MLP neurons of a small language model. Each row is named by its layer, matrix (up: input weights) and neuron, and shows model dimensions 0-127. Each number is 128 + 32 x the weight over its row's rms, rounded and kept within 0 to 255. Numbers have three digits each.
After each neuron's rows, "fires on" lists the tokens most often at its 100 highest values on Wikipedia text that the model never trained on.

L9.up274:166153128103140107115081100095091099115106108162108102101170132176164192135151171120118149084135175128138152175186066158056127141071092098147151112134103114182161131170104166115118076091089124085156185092099107135136109090082128104145099109044111148172105097099147184121147138120132106160117101133171149128167137107174043118120077186163161066130151164161121154213193148147157134101146
fires on: " m", "r", "er", " h", "ber", "her"

L7.up100:172109087156164216135118100098138124159142107127134145187157162095136101101077148127107148110103090146139108160183143100129079091119095108108146122107173101158137100132124137090116125155109113140163130179157189105179132113094197035032037160117149106156139134166140148106146078142109114130189143170116102099141162138124165120123149199188116123135179124106155096099168099127146120086143
fires on: "er", "al", "l", "or", " for"

L6.up335:132116092080082080121211146112107173112159078154126090083080108175111140121135185155133097154072160145123162179159184146156147186088160132103175146118102109147094142084136096087105117100157115120123078050107100087086146099118108089132143135169112198111116132124103168101150136116175152137185090081152092104123149103107152132096143153210160170169049095179151182181126104089124113124104
fires on: "o", "e", "es", "w", "t"

L2.up354:151113123082130123130112106126201092144180174119094143141075106115135085163159148124182108142156142087163080078179123064126114063116129096146207133168157127154204162162062063121135114161110163113130123116136168136109102094150115173099142055159098110169124148076106145096145112143055146143050085142170153165093085146114113127151129152086155139136075136169115222104145150131083080084150
fires on: "3", " by", "o", "at", "ar", "en"

L9.up132:112122142037128200089110150112147155169145134132161166126135139125168174089067196191158116076119159132180068099132065115090143114143122107102069153076163141113116151119186142105122141136082139142132156116089094120151121143092079039196133122073126108174126092140134169111151097112110092177113138064172086134160191117127119056113123161119122061110135144173112116174163098141174156124117
fires on: "u", "g", "i", " J", "s", " F"

L12.up612:138059067135131120114135110131073128093078128140139174161138136109136077121178134180114130093099078114103118164164125148169118040140127153186152063084169142141127148171102100130081180150114128123083093103101187136160158127122089132108135134083167099118146099158120178142104130154089061121096178101095167073152109134122138100143139097121149200182105121162116164137158083119121149192071
fires on: "id", "ot", "ul", "ow", "or"

L10.up759:131096059178183144063114114155122103164107123125139167087115072158141153115059098063126136161137107161141184163104168116103143093130171145095066115121137123154111167084128153116146112140190104088058123085063084086171108132132079115122069144127130122107117152121153157164182159109148119123116175153132114147159118096123101113179164155164133181114081130144137122132140102144118147124116
fires on: "e", "ip", "ol", "d", "re", "ur"

L12.up544:116136107128092145118170205172092107127107111073131079097130154149092123128133063075164154142113128140135098079132113075115122116151029157163105124150128081100080106131161085130157184107125105160127119151123138128114137120099130166178132129108084147142177166125087184147075088102163157115085158129156130176146169170118141109216158104188168110131104083113121140148095073132124117059174
fires on: "ou", "u", "i", "a", "erv", "el"

L12.up357:118161106105148108111084138201110185115142115168119079086095103131074126134125122114141126188108103181168137145183099118198152115162137071117145186115149173125126054107159070171194096162114166137155101084191113130121115114097134083148133139154184103179170111102103107116148111075145123133121114098185200160121127123092107065154105108148127128123124073125132080160122150117136108131109
fires on: " |", ".", "S", "["

L7.up353:185129149118148088115126098172132187165150126125116127105130138116128171104172129126126148136065203130105099077179128157140098123071150159087131122090219097109145098109093123154128089092141153154093104104119136166114104104118156204140192088103128120152141093102117150106096154094069119185107129092064122095132089126134148150138095181101196114104090187208109156191134159157138087115104
fires on: "l", " se", "e", "ed", "r", "ver"

L2.up371:178161140118129093111139067148170117121152122135122120138099105107157161048124077146149102142107196083114083128135107126119113069184159126076182136144190101128077077152080038149131133116126126100107095135104133171112168139221101182122112117136126141122148120141136149103221096157075134115123096155139147136128145161072106160103111096133093134138148179108132169038126134128138095138080
fires on: " by", "l", "ly", "en"

L9.up416:124151086187102108130128123137131185096143177128138115190126099170171162109178128151072103111097126145066154143171117152171164103137096137156139105144169112105136158087144109166145120148134157076114129097166134101158126143117106096135160069133081157164178146047141103145112051098183117130078098134151085091161120198079117136136029182101127153123167145104206140145138100143163108178120
fires on: " and", " which", ".", "ed", " |", " wh"

L12.up338:212174115134148095070095124148105109159158113099066155101101183149116195077103106148127153132161146161139110174105114173136154149173132130187115159146170121137119152109140105138160125134161153124080105087133166121087141102091112070095069123142181122153147141092144118167114141106139071079044091203079120134115129131082162100095126075106150146075152135053146151179178167092131102124155
fires on: "ul", "m", "er", "in", "im"

L9.up522:073142174177132131113115100083142092137086113142089147160139104147167207160141185120138145176195068113105109107100145133128150132111164129161107109080133143190111131155140120083169131156174145142191153147137114141143124137138095158176176115127142192088070106131134093151207136146138148105135154166122102103117114134068113154089161054095107130150134073111094155103088087131109085105134
fires on: " of", "it", "v", "ed", "s", "irst"

L10.up609:153186125139150179104105122142126120115125179133146095147104123131064160095136127078145139093125167153136207109075155154090103133158072171112095231144130150156140116123153124088171110121117163142169187124134144141126134095125074140192174133143112156094117138072121146161171111161177083128137073163160153105130109098122128170058091147121179063121086093178115176051144082108095111184165
fires on: "w", "en", "o", "b", "u"

L6.up238:129124116130146102167128169101096139097093127150182061122183134154121179138102168126125097092139145137135062098119173144115093146095101138198113147141133067177119133134213177134139139102121121095097147136166104147097158135104092091150092145139141135143128138081123099083161107174123120200100152049129092165084189156083179159165074111145162097160127135191117165199115126175119133141110
fires on: "ic", "b", "p", "ed", "id", "ce"

L7.up310:184118192198146198124111155140176125097064132118081121084138107166141160097106116142122085157096121149143137176112149165137166136104162109129196193114080087136148147149133095051155139137049166091129139126129110143156118091160132128138189155091081116103125172128174171092132108178066122099096121181131173130133162114141105120118148129106101105118143129167105185123129193144097166169114
fires on: "am", "e", "h", "om", "an"

L2.up537:187105149103111160124116140159108134113185109081070130060117111187156122134134123144161146130108131110136121163207149172180092143044153051145094174089155140186153097154138101150157111120108152116146067164117127136150113104179131091118123155111133117126097113092146152124086157121143086094105118168121120126142130124124082141102060152193082087167131123176137176168130082145142116164157
fires on: "ge", "ice"

L7.up716:122160147179120129162122133081181127064100138118144089119161155107100132161181187157120126137137118095185118099132133095106066113162086115172104146071149119122098150129213137107101151163143109108101126175182086116171121059159166124192113119090128111091101111086104091150120135103127140138146096102109148116104162128153120103072084172148137142092086121165158141154078137194055208166106
fires on: "il", "ed", ",", "ic", "an", "a"

L11.up140:169176107086182120140133098192094096149173117090135111202125150086126099103103116118167111103117126095156074127184170081114158172113043113087085191035144112149097171136131101109158077149121146170142112135139145176093190117108159076064121098093124111128116126118102126121114094110140165104146101132103088103158162092106141126056108128143125136087096148119079139108130099124159140155113
fires on: "ul", "ed", "ic", ".", "er", "or"

L11.up21:179179190155100133100145118126128141179066177165117089125161136137129125111135093155152104154162095040106201114154140132199179114164142154091130145106085125152183136065094059124137118095205114112120062183116120085163114168125117119127098111098160137113124075125156123155087101147111116145187141195118150110110120138066169165162167144124134146088103109133134078131108125103111082116088
fires on: "it", "ation", "o", "at", "T", "al"

L6.up178:176161150131093174168104144144105118092092139137076160128104094151116074104075174142086139131106093106101145092180135136112136113161189152137063118098133206074100081200218148140159106151104157098184110174137154174115145134069170144099192096098185127123090139086133118158180110172089127112137091140141124129119169156163172107103062081106150111083150102148128147156103107042165126152132
fires on: "v", " |", ",", " F", "C", "F"

L2.up347:103115127090074134136101161114170120162147180148111099135122108127147052125106218167116143134150070093164126182108133143172098094194168092119163133146113100063157184119119135117076114119108210101099164113135109077125187147113086110152100075092171162098133117098127155087139090146152085153177147120115091106123158154086106119115160110150131170126149208153114170164117139134133122125121
fires on: "ed", "a", ".", "al", "and"

L7.up753:134109127175157147096093091136132174149105170148141143125124148136120092056040134089191102166091102119146071115157128143105144150153111094166129140154142171147169142090142121140101205174080121149100120116164155115133168090152106133132153134123089131123103166112132135099106138132127150135141132079085117089100134111168124130092141080136138160168091131186163062153209082078087098157076
fires on: "t", "et", "d", " |", "x"

L2.up258:124123141163173123128092157190099180118157082145107096103119130138152109121140156140112118137096130129139168076163125137162131104118118095134077119097184156098126149120156071154105173129100137110133125054195065093153186125098135123083113137156140066092155127106154108200122137147074130137125148141137177128163147177122092147119067092111164101136179122156184154154147075108134122165167
fires on: " |", ";", " "

L12.up397:090174103069185116148137144110132121109150088203084096167116108154180127189131150071053080156117126173134141185174129135092094168107091076169096164112117094140173152128143121163112169150122034133155160102170117181161090137132115064104096091166174118100178130145139146094117057161125171109128157129112162127139160134136112142149109163104148134127104149110115154139123102161128155086074
fires on: " l", "ic", "id", "or", " 19", "it"

L11.up123:048070093201139108124112106130141129142110119080115132155176122160115130123115169046161131159210112152082141168121134119208181140141095066146125120122181170176123132138081152168125131140152128142143239113125160105158116156128114090162122124114077222147115121143113121126119083110122104121123047145148128102130125207095131095117120045130155107139130105097116111126099122106127107127111
fires on: "ist", " of", "v", "b", "ab", "h"

L12.up420:104130093166155120116092142143122077128102126122131096102137137164077145103082107117100110101170151156123106122078117120137113097118148197172133112116159112171066109122142109138154125167142199139150125164168125127109151147153086119147118118023137152164125099078145076140109092121143083139109093162133135145111134134127111097125139049220156178170129159102106181098152099132191089175126
fires on: "ar", "i", "l", "v", "p"

L6.up13:108155140088126132115097102070107163114163201151165130161103135118069205153134101069081118157120194083172130122188052117099030171110195138131128104128129151164126109073132149123092110154115124126111097155154160153125105088152120132102158117179115118123096121128144152139141107145095090115136117109113084133068156092142154108075101153204074173145104167120142156146154099166124106110164
fires on: " f", "h", " c", " t", "il", "ar"

L2.up566:121165107118124152188196114146158121185118197095089115145156153078130171119099148184171124169122096138122107072108185027043155084119082143150122088099145130131152105122104162184143129211097157111137085200124116127142170107181119125122101069122121099061111059155110141166170150113157126149133151145089185058111167107125112103134133089164172118088137151086145111099098189110106101179102
fires on: "ent", "an", "ell", "amp", "ul", "ant"

L11.up330:137059125125116194149103178103132188105167106201095085226096129175109179212119134115148173135141125125099097125107165150102068093046135103139116147192131149090128204151159163091158157168138130136127113159089173118132099144118075173103111104120149149175129087119120135114118146163113168105085131119127148102148104186123087089141067158154104136160115167101143166125113141099107087156111
fires on: "ed", " at", " c", "ing", " ch", "gh"

L3.up552:143139100066179130065118139126134096075151103148133114051141197122105131100124144082087151061108168128138105158172111123106087153172200156145134114109149131132053166092150205157110158092168103095105101143186110151188135137162155166120158128154119184111153132171156177129204155145142133150088074142093135129109149126085170151139109138088134133135083114099113139120164128090182112106107
fires on: "A", "3", "7", "M", "6", "F"

L12.up67:095138185126121088110101140184153105127120106073144105132122166112121115165143118087124149120089154127127167110114092075134159192135118208130106132114057117113116136144130107166099165104125148149128096143134151134124181176118140125092090128154093150137165137163102112128074086086103147099140125156085124140076044199130113132165162201128179091147154148102149112160176108121145176160094
fires on: "er", "ort", "o", "ear", "t", "ion"

L9.up306:100165140109142125079071210131112089125138079146102106190114116156158098127055106101083098126129171115081154118186168122087156133048077103156109139130185182119184133137122121135129132118028102140135145108114154096134133136175103091106122133171121141203142142186150125141093029134122115112191154118129126121134131137096134158126107093136164113106134114128190145120071137116155116103124
fires on: "b", "il", "ot", "id", "in", "or"

L7.up337:162138120105093119095075192076101135167132094172121155132104140113153106124164110165107141117099070129167130164139132075107082106135185171122096120134147189180132177047127128059106144186131141153139149093131067128184144138134118149145167062116108179100100125086190113170122140063089075201155136090102120170124142171161122101079141159195093122145097148131182134099106144098129146124104
fires on: "e", "t", " |", "ly", "f", "o"

L3.up709:153141089092058164091153094115113178128109138116167133088134121137150148065144100091168143088174082158099118096130095136113148063116127169126092135078109078167117144144126106122157132082079122106168123141118184152099112214184083122145118106097151109133119105150131118113097109160074091169147166177136115124118127145164148167094209113104138130108134121095147070135122130157176107133125
fires on: "s", "'s", "\n", "it", "20", "ow"

L6.up518:141162144089120154152110111100133138071177161140099130064101184205136113153158136073109149087186139175112121156140090109108085154090099126143107150199133058139176084156148138054072067120203093108091133138084151119138115108042181133102138123102136159170099104109135101128192123078130141116130105093127141133134078189153138124143131137118102103132139217155158120113145110149058061093102
fires on: "r", "her", "b", "d", "le"

L12.up120:112118114128176161142163173176175099082140142158137125146093128118060167163160050097140147078137156084181123137177180158131186094100114079109085138159112138163085120104174133080147125133121088176162191139108067159177149172074158166104104170170057148110119126190120162071136093091129119138094122062159117122157154165095124127171111107160147172108134135083132054151101075130152123123122
fires on: "ou", "a", "ac", ".", " m"

L10.up760:148151168154086105175112188132127084128173066126197111105097126170124125101057144167151146124163118094105080136130111101061129123162100133131108130153180109131090094136103131139163094105169105094103140125097147077192168148112106130137111141133174199147119145063115148122161171177159115103143124119181136107073134223123127095053185123134085083120153104076188089136127095121107074111125
fires on: "al", "ur", "om", "ic", "er", "b"

L9.up170:134157136139121144175143149072097096114063085120109141146101167162122168125154146085144156132123142089093106132114141139154157162101155114174105100132131145131225136151108103096147157159103093113125123129071116124126145071070104146171141160100158117153124151126154075065134084154111111134185107124146157113159161171146124117075149096152074120093124132177141038098164125072149107077134
fires on: "ing", " A", "r", " of", "ust", " to"

L6.up499:165155098093173135088116137121160128134116153125149072118151067147137128152162128126196134200106217202176137089157082124128093210139190177126104185137130136139090080145166115090068097124092125107091089135121135148126125123132132155100119129106138144130119160147183107107124110109069151143105102106143122154135116083142131177107099119166105163127131175095131164074163091188189084078062
fires on: " of", "il", "ar", " for", " an", "ice"

L9.up285:110176187125136167145103199138129129116072103123156088186141069138111121115115099219143075125157127106084142115142131077105156096117079143114082063110141209181094041146096123133200180144104111138188124137110129123117120130127115170154137157140155155156118132098156162133084168075153067134127133130151163102064083110130125088116128127115108141126137134137156139139141128138180077112158
fires on: "al", "ed", "m", " 1", "ies", "b"

L2.up164:168148093182128142148131146124161145122152131104047164125157115117126102083160121129085194106134127136104183129113085155116113142184098092134141095153141167100139111152150138137126094148181102104141128129172118105154113095089104190118150143145149106141110068067184130179199127097106133151125077132080094108170209176142157137109144189124125101075175114077106151160086126108080098097115
fires on: " |", ";", ",", " (", "ing"

L9.up529:135133077088062054147059128160109115083071120170068105119101143123202099107127139166180090143092108149171169129113121087151146143169147130110099120121119156171133125139101070148207152065115130108152167103090134082130127109155105110134175123130134131139129143189173054148121097138134141133047181173125064149137092118139117111052108126167102168163146172106125180113152162105106121148123
fires on: "it", "w", "t", "ut", "f"

L2.up161:134173103140141091135148164127109185107130143147160068096165117158088142124170160088055097082105143112102112122149159118138121154133173080148126161141112161105150114111142160108118160102099100101133170076183076127204117200046122156128156164158183132162148136168139137143134119129132128159128108154114148137070109134082150152105069018076107140117107050126146128134184082109194140143128
fires on: "20", "A", "P", "C", "V", "F"

L7.up8:147160061123146165094189117115153175109161161134135138173046120136116141136169092164135151121102120132163083104197139045129106084175072072144141151077138167130132161131148083200093161155121066170107124147157135069113120139131119135173131153113111110155120043153076168167120137095089136114207197137103153098162147148118110134133146095102144167141114105101129107090143101060107140178103
fires on: "ow", "ess", "ill", "ot", "p"

L10.up533:092130162105154169125101122174163107132150110143133087156133157135119132135114133094119155153139089136127126087115114149107101107134144177133101168122148131175207107068118151103135107162143125148189156156156178143139155152166132104130161107109129154095148148092099176111130115152075090101255084143115121096132106083141133095134113141114135044141132083175090097175124061095153125111096
fires on: "or", "o", "is", "ic", "u"

L7.up731:158149102155170100035147177191156168124125090093105095159097085111125104074082135150142102118107108105179098087138096094102173160171188146137098115153118184143122159124087151117111115125145111124121164143179072114159147139149082194159131107221138166150071112063093092082126149118127154118108170166110155123114103205078164122109119082101111105134117111163112150103108086128126143115064
fires on: "n", "ed", "z", "t", "d"

L7.up594:202095089098135181156102081092120142105068092144150093104136096167114117206091096087102133082141112096120126220158122108128150184120127163110065111133132104122133116118167175138131144119117160132127177099136123088141118096065116142113203111163119141130140140127148070122155167151138039168137119129124111106141114111129142138124064113177146089145104151102094134105193123102155140107142
fires on: "v", "w", "s", "and", "2", "1"

L7.up173:155126145143148201117096154068093103090089107141089097077079099117158137128136150097076181205122090148093106175158153177096150142092110083203146192149168084155121109156171103106105156126140108119171107078184151129136153146100138108131115168125122100127106130119156146127145147137051146149168127109159161138149152113191069112140141128116142070105150133083133112150162182150125148135132
fires on: "ill", "am", "all", "e", "y"

L7.up41:175082166122092064120091084148143168090167185159111093112143186137109220095108122112047131116075102195108125134159092137147118106150083124085103148111142158152145104113150149166112090127171127133139088086142173120152148129141104167069178090111064101128145153151141117133184221142145171167120111147040118081180118144110141149116170149097147126126100129142103105183145181130150053153127
fires on: "y", "ut", "igh", "l", "ver", " pl"

L11.up508:124155089120167153144066154119097109180113143131128092144153102156172169119196147180150125144136154143129126186174155156111137105093095113146100120069092083102098121149122094240171155090142099086122123125105134117155134103178119124111103199139150169119107097142118147157193130128111174130189115107139111078110070143128100081109112139152071171172067099099150171117125081115087144160101
fires on: " ", "ing", " |", "al"

L11.up756:108184111134150138145111105138135150105134099168108108087096072124160102137200157138137118084046160171107151131124141077112171172146167188139141182166181092138152093131121054113146104070148135137164110078095122090164121079150142101161133128191118153059094167165132071114083136131127124145122108132079066111160140129081114077127126171148180114139111134127171092147140139108168138176156
fires on: "im", "t", "or", "ut", "as", "o"

L9.up566:163097064110181145167153153146056109103162157137109132137202090153163171111155095127138118114177097138143091156100144194146202105137123149156098112101133103159100078128148119084107125171080093117099133112142130114120161121144112091080046184089147162136139072133132137113182050163116167112138159161080073114115119160101120132100106159133113118178142105096139128097121125138138160110114
fires on: "le", "an", "ing", "o", "ic", "al"

L6.up42:099179138132102113119135121048166102120091154157169084098129103161120168139129060105163109137097118108087082097086133084154122141112137161094115093152161162150158122196129040086149108086109128101069101150116128157175161156113092147157078128140131099108130092136110136142063168164094151136119158190101140121138139133131199143143130134142113139145054184095194073149127113127095112161058
fires on: "od", "it", "al", "op", "ac"

L2.up585:110142134153164134069102109133168137116150161076145140070170146134158127091173181148120089093137070128152164104110112129147117146164103093086129126119160151107167083205125186144159142145167124069165132143084174089088150127088103165100086140170201113157089073126131132120160094126109121111108150111101117183102124154163114177097193124165114117176112120122087124125117166101123149140128
fires on: "\n", ":", "'s", "?", ";"

L6.up268:164146131121059167134121149127053113042126079148129161125115086184083108176089132101100114135113128131109090136113181145109089115058149093168138122091116125112126115179057154129108130133102113140116139133111127122091083178154165159122118089115148136130140162056171123162145131123181198169195183149126173081130106187127145122114070109107176148136138139146134151133094095114123108149124
fires on: "ing", "k", "d", "ce", "ed", "t"

L2.up425:137113137125169130114156102149142197110124143171106126085057106139098087122111142105098041109098129129193143116219128178120130107090169098109118121174109170109103160127137096139090126128119125041111122067157081116141143082136160200108132111131096027106142076106085154144115155165176110120140128149172142180116127147080109089141121164147077138139174125127135174195174121167122117132181
fires on: " |", "20", "%", "19", "|---|---", ";"

L3.up754:068131171100105161148105132090120156053156150084129114151128170181137104152103166143151117071102091119121150123093103149197145155128117116102138102082101137086081126082146124081105134120149185137124058126201123157124126171149149083135145157124095146132156148099151149116148084123155073097068163138081137114084173124137110099127105164164163155151134114229119133167143105189159073113108
fires on: " L", "ge", "ain", "ot"

L3.up250:145110146168168066099170105155125130084105191091142159200161128077079116175113138077135101119119137127111092158151158100171103101158102115103149170117137097153119119076106117130147132089129133126152141127132188111085126109197079107129156162135093148160119135151159096167122133109140126148124154119170123162108160131161152092117058127124096141029126142177086112118110178083100107088080
fires on: "ord", "ent", "ist", " 199", "ig"

L2.up383:100156043139149131126137169070138141099117195151164083046124089165126127130088131113102104177143113090109140073163221137156061157149109124153158057125171109124122122158104170130079145127152157136162216071095109154152162081109183137121145101148152113128127096095161158116189146128134137117121104144088127129146167115129095073164138106194149151193080088128138081142088144100044119120137
fires on: "\n", " s", ":", " f", " ("

L7.up296:118084128098155128095119153105115113134081073096117093124141126147140172122115147122148156189124081111137191096135118123157124105136058080147094080069132070144156159113114128136099183133173177131136151110162141130156116157100129097136141117154155123103141138116130089106115130118072185130127107139145077066131097136046103102068128063141113115125208149189157178188177102137153133112130
fires on: "in", "ar", "is", "et", "it", "v"

L6.up338:111202094122135096132121130188117131111171147140142146163100095183086106161114067133113121126125104154065095143111146092113155142112128131098121149183144112121059113123106126115137076163118141145123132140145104155140164124099106127099076099130193145166165093137161145140105152117151098093114163098143196121120150166164128044072127101110119120113122127144168216144091157178099081104140
fires on: "er", "ul", "k", "ur", "ell", "ol"

L9.up526:196150148127065125110085138128170167177127172079100160173093227138162138134153177088143108124174147232130162077080101128109135157140115163136153160132182138173129139184159114127100127138118089111128128106098140096155087111129165075134089084157118145152135134112138095064118104115108104114070091150119129118114135105115119118055153105065164125175195160113143076124181129086151101123187
fires on: "u", "ing", "s", "in", "w"

L2.up540:113111130135147140123119129139137152128111097204139123117164166107160085067173124116154086152118087038063130098133114152148164138158126118105054123132161128146170150172135089126100151207090202095143133134088078106142103140125142139079141110147099122123146111091130132153129113164124123124201159131110150128125168152119096103123041146168136096174202130141179170144160120120123098107127
fires on: " |", " ", " G"

L6.up703:184142131123150209074073126127106135118103155145146152129159122134095089119156141154114146151130107084122214166127124124147124098152145116050103122207136149186109139083064092108080137138137199100177138099122089136121138065115167151117073160137155174186111150090143122111112116139144123092130112126077139109139096127119124129140089121123096213105100126136178114100141180163073151150086
fires on: "e", "ot", "ra", "es", "o", "ive"

L6.up275:194173161142095114221186153065170148102135145135103099137141061146100106083146132186108163106097117153063107129157153138130134149097102148129155117099138133153123123146109116192149140152083069187177114158077128089131166114153099117105158127080139109126155112132068114171086130105113107087150135144146158139183146117081139103093122106161142170127112160090173109110106164155061127157110
fires on: "ard", "ant", "ate", "ell", "le", "ical"

L3.up106:115147159164150207116104114101167134086136088153167053128091117120159172076109087145030164122132137107101164159174140083104093107183120095139090144096124104050149111158153112141120128134131113160128130127109177187141097163119119114132068148135170095073095153061135147091158153158119193188126098111131152145161148175168149101099102071093097123128136132129143080163188126152105126150079
fires on: "ound", "ill", "all"

L12.up513:152151138135132133142094191140130147177086173128141164139117194164126155130152082120143104138090099138105136110091114123136173141116143091170139144141175096131130141119090140146133139151116107107154078116126125125125114086124113131126103094138183122103108164155148167121080086129165120091129078147097057151096173102128125044114153044093148075132071187119088180167173118142149108187184
fires on: "u", "in", "ru", "er", "or", "n"

L9.up48:126158108146082132121129133105134122083086155181098084128103114144097140183140156119125161145131104176111142140066190105115101182141149145112083173114104184131174115149081097107180132074134173119080113064117161128098164054092138148128139109095137128135189152137094111107126118123137144141188117138092175091175087176149100108134179108161202145096124129092120077121140136166097133109144
fires on: "r", " W", " l", " C", " of", " c"

L3.up553:123043205082144136139060155187178132071059106154197114099179158148134128104086148159141148147136132140136122064088071152123155152128149146120152170074110114118140167140167154146099134141178122128130137163163147136190161091085110107140162095131096150168144088152115080118134146128149130089086173100177114095182146171153140158137140175116150121164106119161072152166167119125130098130136
fires on: "i", "b", "a", "ed", "s", "he"

L9.up160:115123095125109161088159143128141139134115122116109116089082119171120090061172133111094158123100056106171092138149129119154066081169118165092190183119156147176186113184175139057091111154092136108113143130057132127141115147108169100136153082113156142108130130127163132183070095155118094108130152161133163155095121160119118146067137114141130145130137186120118115128114067087177159148116
fires on: "t", "f", "s", "rom", "v", "im"

L6.up468:143103103104116122149083115120121107064138135075086163111103080197105070078182131130176153090147147121133145109137139148112146104102138072168122095139110138170175131142160104112119116222155047143126114121108127132108159106123141104120128146200118103105073103160069130132122072131141150078099142192119116144172114156143131123092132111152157085153134135190180133108158142148172080129135
fires on: "h", "d", "it", "ge", "ated"

L9.up202:126222094097167182124102136120145139091118172161149101132175145107134068139123161109141172067078112087141101101150103117087123093130123137140167069130131156106138097152170126102092110123136133129097081141128112133116155173166152191123164086152113119102084108077157123163099144103139183154137157128148163094122119153112158119145132130171130135129114073155121177143078090164136165211134
fires on: "ep", "al", "A", "h", "ic", "il"

L2.up90:119139107143160178131177187099148114086107146102110094074162093159164180130171170126046138146157078163105137175161150093068087130125052118116120114133168142122148085149076164143146087190127189084179127095105112133144110159068117140133143116151122134093167091093084176107156144119121115145118152168029122083085112121114117194139121104139148127114149116146124164120074165086131175144154
fires on: ",", " ", "\n", ":", "p"

L12.up529:102126121130219088114121117188107085143131104133140099148126164087087135139100087124117178088172125103146115104078151182107130114114109146162105089135131124147183120140086129097163167105172151145080108150114150129186164095152059104146074077119088152156156144146125096168159086066134097097124147139135160138121097190100101134151106071139124094128118127177104154074133137217101099111138
fires on: " the", " a", "ar", "ent", "i", "ate"

L7.up385:138122139097112122109123119187127182144141151179114120154084067137085086092157177126150108121150101110090187165062115078148176141145110123103129105136175140118139135147084131089089159119191138127150135064087159131148115118156108196090096138137094174188134139111148194153160128114168108136146099176144150162124129093178168078097067071131133154068105131130143121122110095079148102147138
fires on: "o", "ul", "h", "y", "es", "ial"

L9.up271:145100091155176154150206085072123147136119145175122082144145174168119152114137140115124134105106087120132193174183161124129170117112144139129081203176154094134154138185122098104098118096156146097169118100150157140138128105131093157107148164170116140142153128179187134119119119139054066147073113103086155077137067107165167113108109125161119093098079124138127166110148104176113153088214
fires on: "u", "v", "ar", "ol", "w"

L12.up133:161204185130085148143121125164147135117127128148112134127121147117134112126078164114133110115176081102092102135105177100195150152160108134136114092140129127099054107125103140112110165175111173124113121138139167109184141185153096138111153186091108132162098113139102103076154112148140146145164113115158136137098134149120159088082154101160169075131169090104089138121135079123120168081060
fires on: "am", "c", "er", "l", "b", "n"

L9.up766:089090132107136163113100149111129110152145128109116129113110065215162111142126138109152186109137086175170105098085162111084131151105124115167100103077110121157131143084158113073171099158106080139097153126105128157093150128154085083097083092102196084121132117113118123101062122145112153157146153147192133139101118160123145146110188089122099070179115143144122094099168164100162144145057
fires on: "\n", "er", "s", " and", "ter"